MLP neurons of a small language model. Each row is named by its layer, matrix (up: input weights) and neuron, and shows model dimensions 48-143. Each number is 128 + 32 x the weight over its row's rms, rounded and kept within 0 to 255.
After each neuron's rows, "fires in" lists the words (lower case) most often at its 100 highest values on Wikipedia text that the model never trained on. A number after a token or word is its count.

L3.up539 [116 114 113 120 156 123 122 129  13 140 139 134 134  92 160 113 180 190 115 181 151 103 122 120 118 160 166 115  94 162 160 133  78 131 148 138 163 123 157 120 141 206 104  89 106 129 169 122  36 110 146 164 120 154  86  98 124 114 127 164 143  73 111 109 151  87 211  65 103  77 107 109 138 142 120  82 143 112 125 126  94 130 114  80 105 119 119 132 141 155 100  88 138  89 168 153]
fires in: "has" 38, "german" 10, "germany" 7, "them" 6, "have" 4

L6.up29 [107 122 101 173 111  92 132 154 118  70 101 169 132  61 175 143 152 126 122 173 108 138 149 122 123 125 112 132 129 179 159 162 117 139  63 139  88 152 120  86 146  70 155 145 128 151 132 137 184 135 181 139 131  46 162 148 171 153 180 192 169 135 115 118  91 139 149 114 151 136 177  86  42 139  92 144 133 108 144  69 142 120 123 130 101 134 127 103  75  99  96  74  87 151 159 115]
fires in: "also" 36, "she" 12, "scheduled" 4, "smith" 4

L3.up12 [160 118 157  35 109 121 124  21 145 110 112 130 107  66 135  81 140 186 122 156 131  95 142 147 154 101 148 130 159  80 161  70 139  81 109 120 134 190  74  97 107 150  68 161  99 146  85 137 106  60 154 103 142 138 147 142 106 128 118  78 143 120 138 157 136 156 187 102  94 107 125  54 110 139 111  97 163 147 140 100 124 126  68 133 155 124 162 163 168 117 179 110 101 116 174 137]
fires in: "of" 15, "children" 14, "even" 9, "french" 6, "people" 5, "left" 4

L3.up367 [170 120 158 108 143 106  98 170 220 140 107 138 130 106 107 128 119 144 109 147 169 125  84 133 132 149 117 114 117 161  82 126 148  50 120 151 111 128 139 113 130 141 155  87 102  97 120 145  67 169 128 141 131 120  87 105 109 152  98  79 130 125 164 176 102 163 137  70 187 156 185 175 135 105 105 151 149  88  72 122 101 109 149 184 110 122 104 233 135 202 127 158 155 107 123  76]
fires in: "of" 52, "during" 28, "catholic" 4, "chicago" 4

L2.up505 [ 86  90 134  91 103 208 132 168 135 102 134 162 135 147 148  94 175  98  95 134 147 120 114 165 106 115 153 115 144  78 119 153 168 135 131 119 106 159 136  60 138 131 177 110 140 178 108  69 113 101 126 122  80 156 119 127 151 103 188  87  69 131 127 121 106 175  87 161 107  81 162  92 151 149 132 164 113  94 142 102 100 101 158 110 106 175 139  75 136  93 115 218 191 154  56 139]
fires in: "two" 48, "toyota" 5

L6.up50 [114 102 144 124 154 110 122 157 184 149 118  97 115 145  82 164 133 122 156 151 120 102 163 133 155 130 123 121 143 118 118 161 175 115 118 121 105 143 149 129 123 118  86 133 130 106 154  69  86  24 158  70 123 164 134 143 168 128 148  69 124 159 153 115 118  95 139 138 139 196  77 164  51 134 130 154 187 156  50 136 155 156 199 102 129 120 140 149 159 110 165 114 176 162 105 198]
fires in: "two" 45, "five" 9, "seven" 8, "of" 5, "first" 4

L6.up61 [118 190 145 121  99  98 129 138  92 101 162 146 180  98 143  90 161 111 164  83 173 151 172 143 119  90  82  97 126 101  63 110 153  97 115 110 115 127 142 111 143  89  55 142 144  70 142   2 135 155 159 152 107  97 155 132  95 110 151 174 114 129  81 129  99 110 132 128 111 145 157 164 147 109  66 191 147 142 148 153 104 134 140 145 160 157 147 163 116  75 128 150  96 158 179 102]
fires in: "film" 13, "club" 12, "game" 10, "series" 10, "final" 5, "small" 4

L2.up686 [166 130 140 118 162  86 216  76 148 104 141  85 128  56 161  72 105 155 114 162 190  90 135  64 109  93 107 197  82 153 141 150 116 122 123  99 150 117 130 124  91 100 179 154 167  95 147 150 119 182 110 126 159 145 120 140 113 148 122 120 114  84 155 156 166 111 119 151 145 157  64  98  99 113 157 135 169 103 186 124 115 176 145 140  49 147 162 223 120 113 147 178 187 103 139 159]
fires in: "released" 17, "her" 16, "being" 10, "used" 9, "educated" 5

L6.up239 [ 97  85  83 105 173 170 206  79 114 157 125 122 119 115  73 160  95 129 117 136 165 174 102 155  75 164 115 116  54 144 181 146 205 150 154 100 136 145 106 134 144 105  93 149 147  89 168 153 133 160 139 141 111 176  90 170 115 163  90  54 125 153 142 133 165 136 142 133 147 127 179 119 145 113 130 127 116 125 136  99 141 131 118 111 126  78 129 158 126 124  74 120  97 207  96 140]
fires in: "south" 28, "san" 9, "1" 6, "16" 4, "17" 4

L3.up142 [196  83 171  84 137  91 155 144 152 125 110 165 126  96 122 138 101 111 134 196  86 202 157 202 172 114  93 152  93 129 157 133 124  71  58 147 162 124  97 116 189 151 109 138  79 155 110 115  81 115 135 110 130  97 128 181 114  97 114 166 120  78  84  90 129 100 146 140  78 170 157 182 124 133 130  52 110 150 136 127 111 128 143 138 149  39 142 132  49 172  70 112 137 135 134 129]
fires in: "january" 28, "june" 20, "san" 16, "change" 4

L3.up122 [166 132 128 159  95  88 158 111  99 164 100 139 130 165  74 195  52 135 181 105  70 120  89 174 111 168 143 186 120  98 106  78 136 117 136  96 174 148 164 154 113 181  62 108  67 147 186 181 131 128 112 160 137 147 170 108 119 150  94 143  80 170 161 121 117 145  95 119 157 130 130 121 143 150 104 159  98 174 136  73 141 123  73 102 102 104 104 140 136 122 132  63  99 105 100 129]
fires in: "the" 37, "held" 13, "music" 7, "french" 7

L2.up502 [143  64 108 125 195  74 169 172 109  65 126 115 119 112 144 140 129 130 192 150 147 114 126 164 153 124 113 141 134 102 175 117  85 113 121  68 127 110 164  99  94 151 134 169 132 153 152 134  40 106 122 174  74 124  98  77  92 127 137 122 199 120 124 142 114 107 148 100 125 154 120 107  93 135 108 160 105 124 128 175 117 141  91 178 144  85 169 177  69 162 111  85 197  88 133 111]
fires in: "through" 27, "which" 13, "would" 9, "taught" 7, "though" 5, "way" 5

L6.up445 [123  93  51 126 121 187 150 123 139 168 166  76 134 136  87 106 215 153 111  68 109 116 114 111 169 107 102 126 142  76 124 188  90  99 144 159 113 115 160 125 109 126 130 152 160  97 125 105 122  97 118 143 141 179 144 117 144 138  51  62 126  73 113  89 186  75 149 121 172 169 135 142 149 166 155 153 142 142 153 144 104 102 127  87 100 158 114 132 100 119 146 147 149 210  78 121]
fires in: "two" 22, "left" 12, "between" 11, "three" 7, "headquarters" 5, "head" 4

L2.up131 [128 140  56 110  59 106 159 133 143 150  77 126 130 136 176 164  90  94 121 104 131 156 143 126  82 140 161 127  73 132  82 135 122 106  96 141 118 183 123 172 143 140  90 176 151 128 141 125 182 143  81 189 138  90 126 154 112 129 161  97 192 165 146  84 100  93 124 108 122 193  93 148 132 170 159 131 177 123 131 121 109 141 130 157 127 113 111  96 114 118 147  85 126 114 126  98]
fires in: "its" 31, "it" 26, "ensg00000099985" 5, "commentators" 4